Part of a small language model's weights: 14 layers, vocabulary 1024.
MLP neurons of a small language model. Each row is named by its layer, matrix (up: input weights; down: output weights) and neuron, and shows model dimensions 16-207. Each number is 128 + 24 x the weight over its row's rms, rounded and kept within 0 to 255. Numbers have three digits each.
After each neuron's rows, "fires on" lists the tokens most often at its 100 highest values on Wikipedia text that the model never trained on.

L7.up710:103120128136150130110110056136131137127123128122124134114120095155134163157138123124097138121136155151150134112108128117161135158162120131119133134147120103115098114134149166098118152132119098126108083142127096129098179110107104101132132158120136190114145139130135117136113149134113138100158136120103137124098173133131102102103124099132141139102155115141133121161115081124125187077128144122119127127111155150144130190088160116101130120124105158131133153113150121194135127138139143133177089148090158106116107149124099141111099155108085098177163071175109126114118121115120112068
L7.down710:133140114120137105138141110122176140136100131121126148115107131123106104134143101136112107174178106159115143106181105122120145136129137163160144118115157133169136126147108102133219104099148161150111093138079118134117131123137130127151094111182125102168122140117152135093150145107134083138103113138164084139126100147122170140124128134140121132118104101114162155117128161146097090153122112093102146123128079120136110126151099086109157138153129108105117102147150153096090110137130160076082168105116120163099122101170119132156165120153128098132116097174106108148136173104106140106
fires on: "ul", "er", "y", "e ", "b", "or"

L4.up19:094113110148154127105144131125126081140122103190124109133131087136165118127105110156059161136134142149095136159104104106158046163135188108103124160129093134131135124142117147106097163122126140139103167110142153118119158106165137156119127113144100137147177152138127130144168121129108138122128132153156097075106124135112109115161111139129129150161137094132143135132145108127106090116131135114093101104148146127122141105113127099113112115160158156108134121148125114140089119095119124130173133136122105149115157128120129085155113128101128128078106076125139082136079175124143129141
L4.down19:140170142113141140152139152137080106127115135171097143107121126114119100134117131129073101153128116127144125137078112125102159146134147115132083124124087127146112166117110135162107112083163144154127135124101134095136112117112152127145165111083107115144137134114090137127119140126120121111185125189130140119156093118109120172154097125161153150148158138137090120126128135119106116143104121122127145147134130120150106080111145151113112135179141090112123071110133064116112135121081157099150104162084092148144174166089125145158135140112113171129110147150124131116118090120151115129
fires on: "ad", "id", "dr", "r", "vid"

L7.up824:157165171117133119160099139106125167157147125114141103141129109123139154095082137108140164134101104131123152135136148114188132099165096161135128119078136138168177083121134128141103128139151092136125122099155141157095142127103095107135119173142119081085126131083112126170095105159123157139136098191112131137160161148145184122130114140088120152130133140107147125167122103137115141170131139144136136112153148093107103139153101128095124109101101136103126067160104074116161116118141103138107146132143108137132117115177173147119119168162169120123123138160144128117140114130146133098
L7.down824:164133118120135112176121124150109128136131137116112099150140144090182138155102108107124110140131146177092121140121150165151139127087137125102143145128114139117119125153129102122144135109126113127106141148099084127111138129133146125206112114152132163109135124120146102116088109111135103191121166127133121152090095128128093116150098120122105145111151129133134149132148133077149132136106094118124147116100120146132141150116157160133157157145187127108128123198097164084117137140077139115119149141147159084128112114154106122140082145123071162147166172171070102167117148116143127097
fires on: "et", "ain", "est"

L7.up577:138147139149154109102129128136140132139110102143123093102113133153142178127137156132125121092143136120115075132122073138130127132138128134119131142123164104183156130129100110091138121118081123143154126193121133122105163141093125128139128126129164126177173145129177130145115102151144131066178130134141155109163163121119154109128088171127140141121098168126105079149109146142107144153125126106155109161197119118139156120096141097123134195094134114088117077131145105136127141089114093149146112158147128129134116121119167131128125109151137127141104178157102131108102154151128128139
L7.down577:100126073108178091112161109144110135124133118106148159139168141151097130124134148139114110150132129118107160173131101118115100146078100134111157113105140123141124123097116113180128121116142154115144117098163186165106150145142147123127119128085117130097106118120120124088177164124129073147125105106142116146127136131149111119114102106098107086122105139113118151101103124127135150113148120109139122126136155151126127106199139157127129137170151163164138120109112120170140150177156128097117127125100172072108119101124102147106114127158079146140129099128149165104144089093156123091
fires on: "a ", "ri", "si", "ath", ". ", "ir"

L11.up773:140113157144117109088162184153116139133148143133117109135139152129123123138141131132131128082140189155084119123091155120147144140087115104084101078118095100149114100131146169128106132141151084108148119091118139111166124168144143115139089103122155137108112118190123092121104104091122096127157153168133100138147121148136115087099098090137175123166119137146125114114141127142127103149167113140129129143129114122125167103118141136094132086174128093135171117176106103220098101072160136157134112113130152104093133127122152101109111126140127140129116120139105168153114115124118119147
L11.down773:111156120169100090092167114120121151138102136078102156121129091128142157104113139157118089151113099129114082115151116134131102146123138101107140057139132129162135128109171141146164158127125149152110116119094144134130145140155125109099143094133141144126111108234128093160119093145145154148148139134137101156113140118116117156149106147115150160134142116145183142142116118152119118115174107121148105106128139105132082103153124100119121090174158119120121162127173073160108123108141158154141178110134113147108134114148151135150105138094087143107130145150119139154147128132148156102
fires on: "as ", ": ", "| ", "(", "and ", "ing "

L4.up853:115126180174117117121144123129098058085119115067168120138153133145116111143142187166129144137131094180151112139148091104130081140133131174175102137106097150157144125114116118130088154157121110139155089110133114126140121114121122144136144140130084098157113111135108181156166118167117093131144138136106116101119117124130145151112132092100140107151156127118165109149140081115090148093124131170115137122145083117135105111185093114108166151143135126147141165143088147139150106130099123116128134132134093107118190154116117110111126160145119147078161109178136141140119132163144135116
L4.down853:138152146144104088133133169097174177086110133124117119108091159139125132115102126158124099102136103131124129121120120117114092142072178207160120108093152153159159165088146125140144105164131128134089149108115121160154125116129166143137123137105150135136128151115119113186160118141108111129101121132088152120113124154147123110091145131152133076131127114125113063113125102101155120140133098125142141100129116113148105108146093153070126114126137134099129087122123150195173147172147182119133106116144139118115159127147142124106099190132102125121151126107116114136157120149135141131
fires on: "- ", "– ", "ough ", "id", "& ", "un"

L7.up79:155121124112126115131109097127140099132080153106154135158071105085116125146092134148115127146161102145105107142129130127155098073162127159082125125131137090144104127147086129132127145155161097139129150134125106095145083110070131128139133117137138142119147147162161182123160112156141144104122146113160118132166157120107127108098133114164101140075135104119134109146109137101160119123170181115117141116174116130136064118132130070097183156102116105141140130138128128133126140161117117157121135138162116159149151110132155108116132124149164112111107132144144136194128150142101163134
L7.down79:147109099065133121123124094138119141119129129123175131099136136117158151180126113047164172122101108113127126107102147120158138107138142163144152088135171154156113130124130124132134173128090128108133108135087173134114118124151162114125109129151133143085156112128144140140154123115091132097134109144131092147159081146142114118147136134208135153144122138147095136145115133097125153080171166098102131133129114102137114107130133153151128120137163137133139127115156166084153094127106118137122143117119104126105133101124137136133141086142121149067100148161149087157122149118131137129
fires on: "cl", "h", "m", "o", "bl", "c"

L8.up536:124121138152176116109151131116181104165147119162158092139133199095145083120103092148166118134137148159131123117085096114116140081103124124104158148092174140113161115126113109098118126143114135118150121162119125097153122116141120123141118108070073124121126188168109160157114162131092138168127153110127138160126103133110092146116120112136119132097097148159118123118176094156117113148112121157110106111167121135147142117119166145103145118132112120130128122085143126111162148120142159142164158126106112121136102147086098123117146131165184126082102131131201085120163094108127137149
L8.down536:148159145122148143144123114166106145094156145107097125100173111117126151103118141131147140135102082135109121117123109139176132131119133137160119114146134127161113154145132119139142175142149129105133108123123134136156132108140082171109157122112111091097132102116152120137134142076092137158146128141132127137118115113093115098105110130146124115148155164109152156136135147151136114105126132120137115113084064173087171087118159076088083163160124132164133134111173121157124094145091126064144113086161151152128163136145131156164084122124116171081129173118117084167122151106118110090
fires on: "\"", "is", "ed ", "ever", "\" "

L11.up163:148116085169136147116118128121167141161141190106130122126118130151091143155170084144160093128153188120162109095146130121101101119103146139187127150126118130117121076088074125162110118081147156105110115145167129123119121137137138135149123157112158130118109111096166139128146099164150159161108125152107135144144142143121111151103148131152097121112157105147158115136143152148087121148110098148166119123133135133099134113119154091138148099135127092126124155121142133146128124104122134150123100113109158109078092129119122135113168093125086111134126139142093119134129079109157123198
L11.down163:118140153142122132116112135091125101171113125134158142121112137120117126108113102120101183116145146156160141152137105185150058087147157090106128143103155135127136096134098123107076089111093105093069093079105100139134127109105098139137173174121129154149098138148105137136108101167119131144096149125139176111134146163140090105162141140146117137131097120118135115139128096136093143124141104131097109092163174144155120159145157172134139132125167159086137137091147123149115129132167145155135151178074135098123142143095151110096118154150121099101107179119144111144135127145139136128
fires on: "ou", "or", "es", "rit", "ic", "als "

L8.up664:095136100087135141126161156146118129132121149093118125112136086097102141107141121130157122135139168098125159123131126148139123070135144144113176158139155136138123109140137138118146159130133138122152110171115122150130166104114079160085144139123118170130129153155101100134112141108127125154148181122120146145120140154101125157136120181142136082132137130156102110148112084076123126068098159142115049142122124140108170135124166115120157083137111108082144117147150100100152099139105135183135089111107117091123106134138151122119162124119101169120138137121160049123162120112084144098
L8.down664:098155164152116111175096149100122100120127110158102116109140114118155147124134122146143115098151133121087098082084139091132121166114111112134091112131138093139125147132094093088123114101121098145155125145130143114128126139157171130120119153153140119133115154145153139105087120112128146083121132125151133083129149139159117105097166111144167145157123121117129110121112180167104144205151072147165124106153146089121101108079086109129161120123123134155136158089094119144131122108109126127128177119136133107107155183125115150142100133156162132126133092185108172092105158133140108158
fires on: "gr", "or", "ed ", "er", "as", "f "

L9.up513:131065131093147104096136106167119143159173106138099131123088169143101131142115121110137102075153132108127102160128144158121129136169137125094134081125085151177108135164111114094139134137143113093123137139142105152136144110175113105121161141189127128148103121127132122188136135147156151154122138092129134106155150135133124123133131106162119116137158138084087104127129126124162061123111122082121110133141111163139108147105143161154170103138115103136134106156118123108132149144136137145122160145124107098143094141118139077114129129131108116083115143090114171107096093160070110106
L9.down513:110148168121093159114131146124128153093120153163121163096118122173155134151140157150102103142165116122107151115125069146109102127096094122134134140098088099133144116118094126103119134129162118055128144123094163122105074073134105100110169112110144146138171112131128065129100108110144124122134198150151151123136110129158114116149122109121175109128126160102131120136164166144149169114088105145164140146092145122155146119173131166105063146127121169145115117164120128112150096133159159155121175108119160126137150158153108131111121128086108091096104141099092165120139119140106117127
fires on: "i", "v", "u", "d", "i "

L8.up458:129095132135122133107156131114130097158105146130141136110108175142124150176088139117092119145121141135148139152140161162154125095130156155119117107094152150122123159124136195165101111145111130116145109126140160142127094120090156124089138099114129153157160125178207156096133130153158119133131121100135123172108088097112106110078103123151096156135122149165142182150149133157111151100154133160159150087079111106136117131101140130139144146046111102102142132110139138107115147119131161134123112098109090088134115092083116117134125154155139134152107105082132132130153109125114138153
L8.down458:115173176143106133115140104099128097137123116111139154123174113128102179144155139150137129133156086146132103129109070143160150134148114116129140099160167114116134132125099113150179106132159127126092126160117082119132094126156124141143135097146178110127144150102119120128107120135106114127108130129058126113113095089099187092124100154128131152086154109125116115145155082156167124125157096157146109128105100111108131136130128130135159187122132115112122115126151164153121111154126154082158105126159162154126092124145096162181102139112076135123116136113146168126107127087122156133
fires on: "us", "on", "ever", "or", "m", "os"

L9.up384:110116140123119122132157137195123137119115147124121119093130102131109164128116126103138150123105175122146145122102117131189126110162147117125109138147113110140120150150099158172149102069118116115091135121116140162154141126128139137086158128125094095147142125127092158116117140104119093145152115109086079129129113147134154151159097131147155108116112118130146122122138069160131162153130137114143169095145086137102133121090136148159126099114135162165083133160154093129179133105114169163157118130091120114124121141113190132142124107139123133109170100140163107116147107144152110099
L9.down384:142177135124108091165140106127143118138133123120136129147137095118128134163098101140143128142141120139158140155157123112121113181119138097149109157136174116082109144125102103100182131152138150137117095113124134168157138123134139159134131140118145128146135111111110179159099102165137145130120118085177110129176096127163091113099162168122151123106133075132142134151129109124126181129098107131145156128140084160111119120160138136120099094137119083128136113099138114114164082114131077107090141137154079079098084124141126108156114123073113145117151115124140126130152089143133179124
fires on: "j", "st", "er", "ol", "as", "y"

L3.up310:146150135148161097077142119139154079138150106144132122100121145158116136120144070113173136150121153145140119108150121090094131136084137145143118161113124124120103118169117125132119079135156124101116146097109103137099137114127167134116134133103141119124114115154150130117098104149123157124126148165151105150082179106127107115140150172136132159138072087125137143125108120105141150140130161177160117143134123148117115134124105106141140147117102138135162137110139172114115122104111157143099081118136141143102145135167140101130125118121100129153146140116172158134130081112131159091
L3.down310:112147116111146148100112134123145137133136115125124157170090123126140116137186087132146124086134140090147107100141130149121113121142144168099113121090134166119135095093077090116137125145121124149140158111101108149127126125125153119133148087083128140127085148107145092147116163095149097104127096133123140129095137124116121102138105134140131141096156141112087156095147135120097135129142117143132153139147129120132105131123115166109150132129089155156110088065124202075093164142147125168087136109180105118114133173072146101120126104118109103137072126147162095133130195190166141135
fires on: "es", ": ", "most ", "em", "age "

L6.up86:124116154169085135099142121151124116125127104138137106135150081091167132131119131185178106123101135125109099138113142119129112141106124155151165147123111104109108151127120087127074114147167118140141126097125123154104141127107131124080135119091129150097116126183124176143073152118159104080129133164111132153141118098106123136065135119097107145124152120119149144141135126090115131151140139098147112138133190129146116143088118124131122108132134123096083122120125154059114138103191100118145152161120127119154116131136131089137122112145128156132178176112133137117187078142143127084
L6.down86:118125098110151092130126110115123122115134137135160132130121103138089119098138131161128117144143133134082122107081111130117160109132128153100177123100120121113141123093133171106153141117121168131096156158138146165097138139123201119112112153095134174124167127241144120154086135123097082099117164125159129114150123136066130132138137115114163091112125087116146158074097151118138088121122141130111141096124128112197125150144127140122130140103142162167152124103117123150127145122164089185136120161125132116141141143133165107100102110133131119098070118108077141119112156160144133137
fires on: "all ", "s ", "ed ", "ated ", "ough ", "old "

L9.up346:131116129080102076091150135142068140116145128200157115181142142118139093125134117101136109166162167141130204124164129103135116103133148112123132115157125202161140150129094101091077138133114129130121145093137107140141169145127141163089125155169137128108138133145164112143127146147116110152100146100108109132140089137140140166128149136108139136177104111148098128134148162099151098107104118112102134099154112152174129134144138133118139100142089116137107147121168129098168098158103106132138094106137099128151112105111083081134138142098121117105106117166147118129122149129091109136
L9.down346:161170181150128112127157134154141130152112107163134137127122168136135105140115131116085136118098144117105080161176123137145122107124143164120151083137123113149121148164113099131137155101126137139114114114116087084162103118141125115144108159130114143145146089091087139107116133160151134101103122097125150112162141135189118069135117142126129140128112153152089133133092112075119102148136112096185094126111125138147115128091132135140186147126116150152131125159164102134136135153157077116162155122151183109120132112111155140114135122125143081122120125107151133114107090149168142109
fires on: "u", "t", "e", "on ", "us", "es"

L4.up145:106076105080129147108150147155118123126130159153136118127145122115147110138159119122115118102078145178094126134136155158134153126094171147115090119127116150168128102132103132124109145139098169131152109132113083103112173135128077154131129130154165126098081097126129097127134173159109130101143123115155124108093123150098103134107177111104135147157135144126125147095124143105100136113090080122116137128159139116140093126141135142145143094154123124149152124091143135130126123120095107203130181150146157104142149118156122171152152151101080128119077129167111137120126156079072113117
L4.down145:164113182117108131136118144118140150129142173170163146119147100135084167105147106115107116135130104094159111158140134146146115129123160147156115151109135092143117136088175115123148175117126150085111188097137128085148172180140087112126105126128094088162112158116153124134127129126146098167114201120154139127166125132130124119140159129077122113082080152111136127138149118114112143094112123109080115092113147129163066113133108116131129171149122107106084107164121138119136131104158099127135132108137109127121178100139111154119100147103137137121097113149116118106162117132114117109
fires on: "u", "te", "eng", "ard"

L7.up688:141153121103088092082119131153120122127078123114177140132120123146154119138161184160129106151141167128144112123090158139140114156135142152080178121114140146149115102145118109112108109109132155143128160134127143130168161104102122129129186133114119171107090107113147143138087053121112079130134126133137147121145134092139134121143117134157080166149117110100134131111155133083134118127125154122089144098145142134123162159131130071151153115137133118121114127194168141144148106145174152127085144121106142145163150180060137128099120094133118121149067149146159123103101125132120091138
L7.down688:121108120111147146161137156152150157124176139114138137123110119097138143098138125085162141128139123063100085154113112129130107129091138107209117149147097145136138103110163145158134130142141114116112139124140125113152156148112110146090104151125125112125194120148103117123156136115133125127162113117073116149087121156130116163125143152149136124167110130108162130154151166170153129076130135120097122116144110130121160107100110161124129114147124072111138132070094136090110098137085129114133133161146070146123133133155063088140117124150120125146112145130146119113131118136111148084
fires on: "il", "on", "er", "ack ", "ue ", "and"

L7.up611:121090121144125148173128115146139125161097158123134116106137092144143125087120119100144123115079100141165160126155130122140116159166104148138103132130127130157133159113150134135117137120165147124142117153089147087117174159100117096136119160135084145128117140101159109127121144114124106164140127156125123111141135129176143140149133093169148165170076157133157136129123127140122145157150142090159110130157144084091086149090084120165146085099122157155146123108099083129100128118136093138105111125126087111104149102108162091142114131092110129145137119141143127115088105187141132074
L7.down611:139164150123125080132094136138116157110117083138147122129180137141132131147095108076101116147132129134105161126151132146127129082130117144115100142144103132120155153162141163125137078151118149140159112087118177097083138154137183119092101158142123131151131096126126148145156131123109084186119174133128127124117115136131152166133126146108129129142111119131189147125105113098133142081128147134103169134144105136076094132098120118169108092131156113160095102132128115120116090144154098124127131140108104089089179134133192117134093108086151151084134153134141129142093115122115145118
fires on: "et"

L7.up776:085132117106122136138097093130108150179121118155165091129083169119141149162135165131157148168122159115136106125130137110152088096109120116133188121124127172154140143160120133138111131122126146116118101120106097176128161118152137134138094142102179133125149101162081141146133105130118148140143126088101143164172158125120169153103164109162120149149096130113150129127139104120123156128110089134149124115157165121091097132100102121132091134154060137142109095151137100171145136146138153143121174087069153099099137118120116102113123131114090115122119096135181143142131091100131119090
L7.down776:106154143136137139169118107137095101173149112128110122107115162147143184134140099123204161173168131137136154164139098083185162140127088165160126136098141133132130111102137147101137114107068124142168127179145118132145145121160107118161151079071143116107099100116082120120129114139089111131155120118129116160104129118107123111151122116145119115142118086117122136128157111120113117164132119134112131162145116126092137165111074141087114121128096132123154122107123115075150097157164125097131099129137126145132146151165112127118184112143141121126125136140105158073130170146123138120
fires on: "k", "e", "t", "t ", " "

L4.up148:132123126120129066156123129148129101142108124136105134131120164135159117132109175113117103161088135083171102112146138178120135107171142146140107134172105142148111098112128111158159132138131140155121114110151133136104104171095148090119139097129166118110128095118129139163130097108136130115145150109099186130175149146161113154119138135143116139122170103134127199146142126116149114113121124133119127121117129135083101154147131122078124146085155084116126149139149115138106128164115162154113159154152149126146131058095134078115133158135161121131145150149160125110102098150125128094
L4.down148:126110127135106110138133152102083179112161110110114115166139149127132128102125134133115071176127147114127126106099103097087107190141118138166112141148136125145155146101139154136182126119205151157144124098109106153102105119146148115123093134187130122132169115092145134093102104114148121080098168114136157119146155142151141154111111141153101060132133104133091135133132113102129117103126105153103139118154137137109149166143118119081144139115157125148151121081139135157117113130116128087169137138147131123152147132119170128102135104141077102156125134135067136084117126152104141114
fires on: "Par", "par", "=", "A ", "an "

L6.up794:127119151122114089106130107166125116142140141125133190123146120137152119119151112173140137143147104150135114114119153144172120130140091159157173113125096116136106131092125112095118146091119124146136132116153122118144155120163117141124123102109140130120121173155175191091105128091107155137159111160167126146106142086105126114122164127145086110131109092114127120130171091123132167068104111115128128168105132094113112147114098165121124119096164148137108150115142133085147152096122125135192138158125159106177155190116098146157114128137130117143121169157103116128157127150134130097
L6.down794:137145109136143125104085101116127150104137127155145159129152095104154105119127110092146137134117157108101147132096111142126132107094129132116113098144113131133138122170162142115128120141140119135136147138153116106095072135123170094144140131079187141112115101243114100160112128134169126086118117121145167144123150134153143147149090140122165123116136143133116131086147155116120141167141122139116168069155121111125115150156145097103139095116130176145145144140155129104129094112107120122145076112130167135143116103153130147117134135145135183142097136114087111080145108098134126103
fires on: "ing ", "ough ", "use ", "with ", "out ", "all "

L8.up252:156100085142152133128114097128133137153103127123154077134170122179126162114136142115130137112119139157139123103129126121107152134123112107130147119125111112135131130103110140134103095112188161134138173142103141152153144155133107151128118144131125136119149112129156158130118150128141088164035164152102106132190110096179160146133103116126108119123130137099101180157149104156135122116106093144134146050097123124141107126117102127181171150151152143157160173123130095125142156144094130128156147137133080100064114114131132100121083128117107114107110144109114141146126089106148113127
L8.down252:166129126085099107119147145133130100128116114155075123123151133157141083128117146092113133114141166155112136131120145105118114122094136149101101112128145100109136129123122102116132107137174105135185108098170120126101135132163099136140119165108151166135175152125108158131174127172122108178133078074145139127125096129149118128150153103161148097138140164160125140169131129152120161114120077162101113110129111166104145134117177138100176146085111093145158084139166106101111105101156142107106137134111130145143145133112106207159118132125102156134130120116108125111125122117090113111
fires on: "et", "e", "h", "l", "on ", "at"

L3.up717:119128139101102151106108120145139132089108130094097147137137076109141113140106126130083151120115161132152156153117139141117102141125131133092127148178133143093137092127133094141084129084111123134133147162123109136133158117159146124124160097119109117098133135155088137158116100101125157152131100136145121147147094109134100141146139108157104153168119169116132150150145123104142103154125095051105149121156116099081119162110139113084123148163157147119135129113120138166079108120181166116130146108154148168121153148122155140094157115124168101120123136149122081138096103129128155146
L3.down717:143166131131099116131134139149150149131097131118123155099098124128120160124117181106122102131130164121162130129111127138148105186111148106094091132187120165101147110117136120141118146122100109142159119168130106138134092132150111130104123093135105134130142121116137128138158131120129122099137100135119157126133117092108131167184116168125097143146128131141127109123155113106154138133149122060117171093129143098096113125113105114082082141165112111134155106080158104135108082085134172122105088135121135150118168169058141134135142111162113121170125112122136090142121154133135138104
fires on: "il", "ad"

L7.up692:127090156105090147095123096152101106170147105168107088088149143128164121130113155129158105114117103134142086102099141170136108115128126154111144127167127138113144141195143131127093096132134106121131086121107149122122142157145106114146152130157149115147154138143114146119148112110138119136113132064141160141107142193123096130141124113145155167155158164130123139128097084106116135095148162096107125154155124115114102105141147150119141125126123122153137121128168167077098132159113107167122131113076132136099152118101083120130176098080102100107118121161129154122146096126136161090
L7.down692:119131115131184139126135116093132098112148141102113119137096126140120138140139109154147108147139160138124122109077162097111123191149103167160116162128166113105141132077118128135121094140126185123070124114138136145132131129070104149156150116115114157145148126125086137138176119141063086107140134133147156118111078077107110115099154127151132147125126083117088141112127130154119128103120088155158140121126147147155157121153157109092128141135143112169147125130145079155149143137067144120112123158152105149132098155136122121125100114170146163092125121087102142121128126135141138143
fires on: ".", "e ", "ing ", "t ", "t", "f "

L3.up224:080110173110078162146140177190122125102118156140108113166156123134103119141143118159091141119174137143135135125136140124128126116170136123100119135107102118167121123145152128120105149153138110086125167122146160136121166109137125136088098137137147124127104140149114113140116098133181090099146118099091154098141119151169149125162148139147122110107137142143091130118143193099111070144101149121134105122125145129106096169107100168157142108152110105122104128136100107157145098132106074127162167130130115127129119125148116119122104148099119118115109083156146099115087139071084147093
L3.down224:138120177100071147141115121161134156122111183151131113141120123153130132160133094118103152126126120132152129135148130143131149117130143141163106125119104176144103155138128147060118144166161170092119134138166158140116139159102106128120160107110144127079114129133117118146114144127136079099151202091105151097150122118146132122156142165128107129096126168124154117144147136116135112172080137111120095066077130112136140122121115146169114143159133134186118108158125113135156119098132104119119155131099134107117119124110137103131127129103100152070116096150148139086082131108136105189
fires on: "u"

L6.up707:112108102126146138129132131102106141100096137127149116149117163126123116130126134148144123130100125159106105137126091105116122156136142186108107131125133129103137133132110140171127123133120110112185111108152155158087151116131114108168112167153106122130163124164177161117165127127134134162160090126133088094123122144172124118097106114160134101166112140080128153119128112153123109133156088141120151108096142117098115110106112116162153131091091117094139133093155116114132191103151119187093126153125115157097086160105137135099146087135146109167105143049145109153135174128167137097
L6.down707:115114156132125101142130118121111104160128166148101141139122076126164151144147088092137134080123168147124156141119118130129132111143137108165141130102125120119132118124145118101108116108128060140105125107080176132136103116112158137149176128107140143157112138165137082175134086144162150106120173130130120112121110123157124150122131156135147127130145112144083159153137137136135148081106168095133126122152147145143098104120155113165091168124146153092138145123089150149083169142113148093144123130135135092121116164136104086119123143184131121095124109138111109112167141122116115102
fires on: "th", "m", "ever", "and", "or"

L4.up201:113107158101079169104163148102127065123118123071117125090163129114138150134130145149156176153140112127145090150134105140146076117116080185123124122119109138142139134123072101115115128131139148166098115103110089104137127128098089104096114094141115172122128148119133159134132103163153137150160158113105150122145137139095125134107117100114137102172145138112168094133086160129131132099124109095098124125107130113116146139171111120141102132135142133142126107124144147173155123163114132114125108127130095106152148108139117104112137125151107107071169153145125135132119072155140143152
L4.down201:106133162152118119119143180124104160109103126117117154081079142144143121165130098160171070107096125109157115111134132113101129131161190173100148121100106142145149147115139132156090114131128110132105109106126123122222163076109126114130157122135169132157103104097139112137139162127155140132107121122164136126142167110107111130096109095117130129132131128147158132123120160143149122127137086116142138126140138112135120108134127136081143182115130120162105077119105099161170151168147125107126142090168117106144120128117108112136117151126132091116135133103137141175138096122112108165
fires on: "- ", ": ", "ed", "h", "– "

L4.up723:135147152110121139127129110151139149120151126116110118101137133141150189117121154120116141111148134117147075167104109138131166136123102111147084102117133063120140158136144119114138127141145123129140153154127105115090142152083116143098110145124065160148101152121137159114112094081091117073130113127157154106129164125073119152111138142156110118099128100137102127101156136109115153143096114159146132163141130091113163110115161119143111128153118140115162071180148118135141108135118116161124084174157151093133096134154179145111117122132097126177108134157123162163151153170123144112
L4.down723:124131112165156132136144127109176142118128150137148085151144131161140116133134139130163110117148179155120112123129142152134136149107125114106150116096126116120132083142110124096128129089117109119101135126164134150178126123124123131121188102139132056069147118078121114139140163170127104130156145142118114147114112160139163146149084124151159064142109143095085161145139167135115074126107142151114132133143125122135161135124103131069120093144155101132104177097121160148132132119163144113120139124070101103095116129127121075147089139135143130140106135126115080124155123087118131120
fires on: "a ", "al ", "av", "ar ", "ous ", "ath"

L7.up485:116125089115135128167144084102126182110159182115163111086113101120143183097112170124126143149147104140111181117133148160129099113127125134133151136113130147170142153087081091097116132116121143119131113128136127145129145128138077101133134118158122123153142115148120166135126176116114134132121134143133133055116137114117124095114134159129132144135139123115089119154151084122136083108141130141101092112099092187104161122108136148120136139100124104097118119089155112129146099124146162138162122140142148142110054111124089149103140098147151168125145138113152147145127138134123151143
L7.down485:162098131107048130126103132113127103143140136141112047154136173102118072156126110062134113147145112155086155141123152120109117103155117142083124078123103104127170117148154147147096095131133111156137125153126148114082114109142192091075125190138137145129109102164137116119127133140157145117132145138150139153114160127154140140123145111148150153134134111119105152087121113133136138122112150129096110125163133098129155169113113153115130132168138168159105153110111136116107138125133102154147112153114136114174118169106155142123131140129104152129124132107133138078115147114089089111
fires on: "or", ", ", "er", "ot", "ur"

L7.up667:112173164133167116096098112140143102152093097120123097064123076115115064135110117099095128100149134142141149145115150146136150149162120121149134168176111136152151139125133128151112166150146120162106121119142127115144178131107135128116146104109112157164170163151118118120129123130114122127133133161067124116115141111127167148148092096135102147100153108132190108151126091113103157118128136121127146153082144129173114106126188127123103160147086157118117125141105141096115105122107108143167101140137115135207148114107127155136086171134108121144179141106152094132154132113096127127
L7.down667:130143127161101123123130152105083136113137164157121109121109143099160112125114140096089105136138163148132122200109135169127116151155140100113134151088110157123136111124149126133123122144135142105115073135118127113084120178131132081143130131128146135082178122144121125138154080129125128118125116105166131174123133067109102137099139107144128118131090145142119159112094145114163125148195121131110181119135099136116130120142134113166127110115164220145084116150137139162107145131163115191108143116119117152071142106111139131095146160114152130137134104144139121135153168113107114137
fires on: "0 ", "ot", "on", "v", "oun", "ic"

L11.up469:119102137134119100127136123098184131133141133107126142131109205109136188151100110106108129102091146157111136098147129136116109156171122107151124111133160129171134169115134135139146160117135125110099120091125111111166089165181142155101132119084160163138139122091116141142115127140163097158121154142103121106150147123141102105123101086154130119079140141133097084154117082082128116137172145103180124131122111135129103138132098129094151094140156101147126118140110140169107118084155102118159083080140145138088113149150140135136137099097118090156180121152130159130135118104148192154
L11.down469:196087129108124127103155176150103144124157124132108117086142123113091149097109133153091129138205122155083147123138135178132110142138119155112093137126118127108104154122156137128124192128144173133155113118128087157080110135147094121122137153118124110093093160112160131119142112129140116066094094097087131175101103125119157101175139093154168094140138157102105127163133123106137113131117120125162119148148118111143151131149122132140109104100134100128122107086137133130124127068124117133108094125135120132116132181148162128146103135102128165135097119172155149122114146119116121135
fires on: "| ", " ", "and ", "id ", "an "